Weights of a small GPT-style language model, trained from scratch on English Wikipedia: width 384, 12 heads of 32.
MLP neurons of a small language model. Each row is named by its layer, matrix (up: input weights) and neuron, and shows model dimensions 112-175. Each number is 200 + 40 x the weight over its row's rms, rounded and kept within 0 to 999.
After each neuron's rows, "fires on" lists the tokens most often at its 100 highest values on Wikipedia text that the model never trained on.

L7.up536,202,212,191,258,155,245,220,202,241,226,227,153,167,255,163,189,160,261,202,237,169,213,187,203,125,218,147,232,198,242,197,212,250,216,179,203,120,166,143,174,263,286,222,202,152,199,265,233,153,297,174,178,172,233,173,164,145,128,173,229,181,196,154,178
fires on: "f", " f", " R", " r", "pr"

L3.up848,196,208,213,186,179,224,171,208,250,176,239,159,231,223,194,160,201,186,173,170,171,183,190,222,185,224,217,168,211,267,145,192,170,184,170,222,133,157,89,211,186,231,217,161,178,248,174,169,160,203,229,264,203,214,279,255,252,184,179,195,202,140,202,124
fires on: "ation", "ased", ":", " is", "ment", " original"

L4.up727,167,215,159,246,206,169,115,177,151,223,158,274,217,283,281,98,184,195,149,289,151,266,115,168,233,246,201,181,251,184,249,123,201,191,171,190,164,240,212,214,232,138,190,185,216,206,141,263,191,197,221,224,242,184,179,202,197,164,144,173,141,172,234,145
fires on: "e", "ate", "C", "me", "ise", "al"

L4.up1376,136,191,211,128,207,119,135,124,180,193,204,197,236,271,151,205,177,151,259,214,278,133,244,107,212,254,231,177,190,247,210,176,239,171,219,205,241,204,169,176,186,216,235,180,214,203,155,242,215,152,143,175,251,224,225,228,185,171,178,235,190,195,284,306
fires on: " ", "old", "en", "op"

L3.up584,148,187,231,258,188,197,203,182,202,254,256,150,203,245,114,153,182,167,156,207,244,218,166,146,232,283,199,139,157,283,177,149,260,134,146,265,178,169,190,251,227,172,287,183,223,277,228,257,272,134,143,162,208,193,204,247,176,164,247,125,234,161,194,236
fires on: "any", "ony", "duct", "8", "ouncil", "ies"

L4.up1521,224,109,155,192,162,256,188,241,257,195,122,109,178,194,220,249,135,215,190,218,210,230,175,204,302,257,220,179,114,208,190,116,132,175,228,131,264,176,186,164,137,220,238,174,193,214,231,283,165,159,245,235,218,216,280,300,186,191,177,203,181,207,204,143
fires on: " |", "b", "al", "unn", "ident"

L4.up923,160,219,155,115,249,189,187,231,214,237,169,205,188,237,224,174,227,154,148,263,218,233,157,197,205,200,181,185,208,262,139,180,253,218,200,205,173,194,241,193,241,193,155,183,157,227,185,199,209,222,196,217,241,213,197,227,219,192,257,225,229,213,206,314
fires on: " ", " R", "c", "C", "-"

L4.up942,242,186,290,176,216,204,216,193,192,212,221,180,215,233,137,175,197,231,177,219,282,157,159,199,200,281,130,196,225,173,186,248,146,190,162,244,246,195,147,117,205,177,157,195,208,254,227,217,158,181,157,237,222,187,190,176,206,214,165,183,201,157,191,173
fires on: " in", "96", "98", "9", "95", "97"

L3.up840,232,223,210,178,170,147,221,97,237,232,279,161,224,183,300,223,221,229,159,192,200,190,155,282,163,211,164,268,222,168,144,175,142,154,152,191,185,182,230,209,219,209,181,173,159,165,156,235,196,182,161,167,189,233,254,185,208,216,288,131,230,145,153,263
fires on: " ==", "any", " ", " Hol", " short", "t"

L3.up67,272,241,140,181,217,154,168,212,197,214,209,194,240,259,170,204,184,202,224,250,210,184,209,210,217,202,244,242,211,154,259,220,156,197,221,167,217,142,179,241,160,245,246,153,161,262,141,239,196,194,153,233,152,233,194,237,203,223,113,116,229,191,185,108
fires on: ".", "o", "son", "a", "r", "ord"

L4.up407,212,142,120,193,218,241,209,237,259,250,234,148,251,230,184,230,158,279,197,105,196,192,195,204,184,81,168,199,144,184,185,219,201,171,202,177,205,174,154,216,215,255,267,223,227,218,231,174,188,205,211,197,224,214,234,241,226,161,252,191,227,230,207,190
fires on: " A", "'", " M", "A", "r", " L"

L3.up205,243,127,218,140,206,266,184,185,164,237,174,97,178,167,191,133,221,177,214,160,242,194,176,199,213,227,198,153,192,231,223,236,237,182,182,269,253,217,227,247,249,231,227,179,173,244,207,182,155,245,208,165,267,244,129,224,244,219,181,86,218,186,245,180
fires on: ")", " (", "),", ",", " –", "\n"

L4.up94,217,195,180,189,234,280,314,182,275,230,246,182,200,250,236,200,129,213,228,292,213,214,193,162,112,110,174,183,148,175,204,261,187,222,168,222,176,157,191,185,204,294,220,256,186,209,243,182,127,178,254,208,189,220,187,159,245,121,162,203,204,247,161,217
fires on: "r", " Pr", " Br", " L", "0", " W"

L4.up450,207,264,154,266,97,228,229,268,239,173,227,191,210,119,258,227,137,254,216,137,132,146,228,177,136,222,154,152,215,146,127,220,196,219,226,225,186,153,193,208,159,273,161,180,226,280,257,191,233,157,196,184,244,130,247,189,284,195,253,223,186,201,143,179
fires on: "erv", " act", "p", "m", " polit", " rem"

L4.up632,189,199,181,192,102,186,220,134,201,179,205,211,191,242,203,177,139,228,179,169,212,174,199,178,192,148,157,227,210,192,264,179,177,219,208,189,155,153,205,257,162,193,206,150,176,208,223,239,195,233,218,130,206,180,242,222,258,122,165,306,232,234,245,221
fires on: " a", "et", "),", "e", "ver"

L3.up1232,213,228,127,173,188,241,172,192,211,223,176,178,180,292,227,205,209,208,275,182,200,239,127,208,125,220,184,230,216,218,185,225,206,202,178,240,181,188,164,234,232,259,169,214,134,180,182,212,243,201,114,165,260,262,299,249,251,244,236,218,279,173,220,178
fires on: " S", " ", " s", " V", " Ch"

L4.up1238,171,224,179,183,226,165,221,203,157,221,202,193,226,261,223,143,251,155,233,289,227,186,138,174,178,173,173,228,276,237,237,221,219,181,184,208,197,220,198,228,194,214,255,206,201,258,226,208,237,229,144,226,250,158,252,177,273,203,188,204,270,227,197,230
fires on: ",", " |", " is", ";"

L3.up678,202,163,172,228,118,182,257,235,127,204,158,254,221,175,221,230,170,139,207,164,210,203,136,239,125,257,262,257,194,250,228,207,176,231,152,151,148,181,240,194,191,168,177,193,221,125,174,239,287,185,208,243,241,170,254,231,234,144,168,216,239,181,151,187
fires on: " April", " November", " August", " law", " life", " October"

L4.up1249,223,217,209,151,213,238,146,210,224,239,185,157,247,247,221,208,149,161,197,157,167,208,165,201,196,243,182,188,150,189,238,205,231,239,163,244,189,178,251,112,195,267,246,223,227,185,155,234,232,149,179,175,204,238,155,190,252,180,215,195,198,297,266,164
fires on: "an", "t", "am", "or", "at", "im"

L3.up1504,174,134,201,261,203,187,170,239,207,201,217,173,132,134,246,179,235,167,207,176,220,181,246,239,164,268,245,251,186,227,182,192,255,221,223,192,255,244,211,207,213,200,249,184,179,201,201,196,204,252,259,202,300,276,170,238,198,205,199,147,146,175,213,162
fires on: " ", " for", " |", " at", "th", "-"

L3.up1087,195,234,92,160,152,165,170,169,199,232,229,115,194,234,269,195,162,225,230,212,214,193,152,220,146,116,186,198,126,189,174,228,228,225,179,246,261,200,216,247,249,171,222,231,176,192,192,218,214,208,198,224,235,208,264,226,180,240,177,264,172,218,166,215
fires on: ","

L7.up207,228,160,185,209,145,182,144,165,203,216,244,195,187,230,182,221,220,186,223,204,214,256,184,162,157,209,192,158,129,209,138,225,249,263,198,186,214,300,191,214,256,169,187,179,146,202,202,189,182,251,294,204,159,260,215,183,227,170,308,222,169,166,189,184
fires on: "-", "w", "ro", " time", "ap", "e"

L3.up1521,200,271,246,158,217,249,195,169,130,157,193,217,218,266,162,190,237,195,150,227,220,195,184,161,204,266,134,213,166,234,223,211,162,180,236,193,101,166,99,167,162,250,99,175,208,250,271,187,221,181,131,181,245,141,257,187,236,160,186,224,216,287,236,206
fires on: "-", "\n\n", " (", "ies"

L7.up91,221,195,269,190,222,257,215,195,203,308,227,130,205,165,171,179,272,189,203,210,124,232,202,215,160,180,161,188,190,218,248,276,198,216,182,209,236,254,202,197,171,219,199,218,169,217,274,182,153,184,185,211,200,227,128,191,214,135,142,206,189,247,223,198
fires on: "o", "u", "it", "ch", "h", "n"

L4.up348,168,206,89,226,222,160,217,245,185,213,120,193,181,186,196,209,150,213,194,192,192,219,177,186,152,105,174,165,211,143,183,233,235,220,151,216,165,197,211,201,181,275,155,199,194,247,283,251,238,123,182,203,193,192,277,156,216,140,156,162,156,258,216,221
fires on: "p", "us", "op", "m", "ic"

L3.up1222,231,168,143,194,188,153,130,248,175,231,225,116,195,164,322,199,147,196,216,269,137,233,212,231,212,92,153,226,168,170,189,176,194,214,205,207,187,237,213,158,206,204,208,193,174,297,263,203,190,184,230,151,204,251,220,202,177,223,163,194,127,235,241,218
fires on: ",", "1", "C", "D", "F"

L7.up1047,234,182,202,228,215,213,213,169,223,214,242,260,207,169,200,199,171,160,258,286,191,212,162,193,199,136,221,271,207,152,186,191,171,221,170,250,149,210,259,198,187,175,173,230,194,225,180,210,154,196,207,176,176,215,185,211,221,109,251,227,233,184,185,197
fires on: "ing", " D", "ill", " J", " St", "ki"

L3.up1169,168,214,147,173,206,248,197,242,213,173,222,104,184,164,261,197,121,237,168,212,158,200,216,264,188,90,157,198,186,222,197,206,267,229,197,227,229,228,207,181,212,156,258,222,192,286,169,204,147,199,224,198,227,283,219,231,222,175,150,161,172,276,271,185
fires on: ","

L7.up1377,170,136,195,132,226,193,209,229,234,216,133,154,212,245,218,217,186,211,188,263,151,244,148,226,189,162,243,259,200,257,187,169,215,202,136,309,206,198,182,172,229,233,180,168,112,281,147,168,184,184,201,238,252,207,164,210,201,183,197,269,171,244,198,268
fires on: " l", "C", " V", "c", " C", "N"

L7.up1355,247,277,190,193,230,249,182,161,223,222,244,193,194,139,185,121,227,258,234,269,165,179,138,177,115,90,273,237,194,163,230,256,167,212,164,230,96,229,182,185,196,213,164,169,197,204,205,189,117,228,194,247,225,284,190,229,182,183,168,180,242,192,231,218
fires on: "o", " ", "in", "u", "iet"

L3.up1179,157,198,168,235,153,190,202,183,195,257,252,123,202,243,248,225,190,227,224,244,282,205,164,168,159,122,171,195,213,200,222,210,181,191,161,236,217,234,208,246,285,195,315,126,181,186,198,157,208,194,194,181,280,179,287,240,171,192,164,244,189,220,173,208
fires on: ",", " between", " (", " of", ";"

L3.up618,222,176,225,232,207,230,190,280,196,163,227,174,202,157,216,194,160,125,132,233,238,291,196,207,247,255,195,238,129,249,292,144,228,255,200,154,151,203,202,184,245,223,222,167,186,218,218,174,208,191,279,156,237,262,206,228,179,187,183,139,202,235,262,203
fires on: " |", " for", "===", " play", " ", " ("

L4.up793,252,144,194,231,181,132,123,238,214,219,181,160,211,174,170,218,129,151,209,171,182,236,137,181,253,151,236,185,173,164,236,191,250,198,181,260,200,227,180,190,188,147,173,202,199,189,212,201,210,228,261,115,195,308,212,202,183,217,168,114,169,174,250,165
fires on: "as", "on", "0", "an", "A", "ec"

L3.up796,269,256,150,149,140,209,162,254,193,192,221,172,205,240,243,111,155,215,203,214,216,262,218,206,156,212,189,219,196,210,162,181,191,200,178,259,236,243,131,220,234,160,148,161,242,172,149,199,204,123,93,211,234,206,179,202,244,135,156,209,229,236,229,177
fires on: "e", "w", "ing", "te", "u", "and"

L3.up730,227,247,172,186,138,214,221,250,201,203,248,148,241,152,226,155,155,229,169,240,210,180,153,215,111,122,158,232,214,112,168,217,184,245,197,215,252,140,183,180,159,221,205,249,193,255,190,219,186,121,208,246,200,215,181,209,284,213,262,170,181,204,312,188
fires on: "C", "P", "D", "\"", " crit", " Sch"

L3.up333,229,156,180,208,180,278,151,231,182,235,228,109,189,196,213,125,194,161,222,190,189,233,178,173,207,203,142,216,243,229,151,223,225,233,185,211,220,214,254,231,226,214,190,187,193,205,210,184,119,162,214,148,238,282,182,257,212,208,166,134,202,211,257,168
fires on: "\n\n", ")", " ", "\n"

L4.up918,231,222,226,182,148,233,234,240,123,209,247,236,175,228,181,194,229,206,201,187,190,232,284,188,100,207,201,208,240,180,185,256,211,235,146,198,173,254,172,123,279,243,126,185,262,288,227,165,225,88,125,253,263,122,218,181,244,201,160,229,188,199,154,216
fires on: "u", "i", "e", "'", ":", "-"

L3.up1343,180,199,157,331,247,225,157,302,220,193,147,168,176,192,231,242,128,240,242,161,230,240,172,200,214,216,233,187,203,238,190,157,129,200,226,167,167,203,150,196,174,221,165,205,229,169,218,249,173,242,284,137,250,250,193,267,199,218,200,153,183,180,238,220
fires on: " |", "al", "th", " M"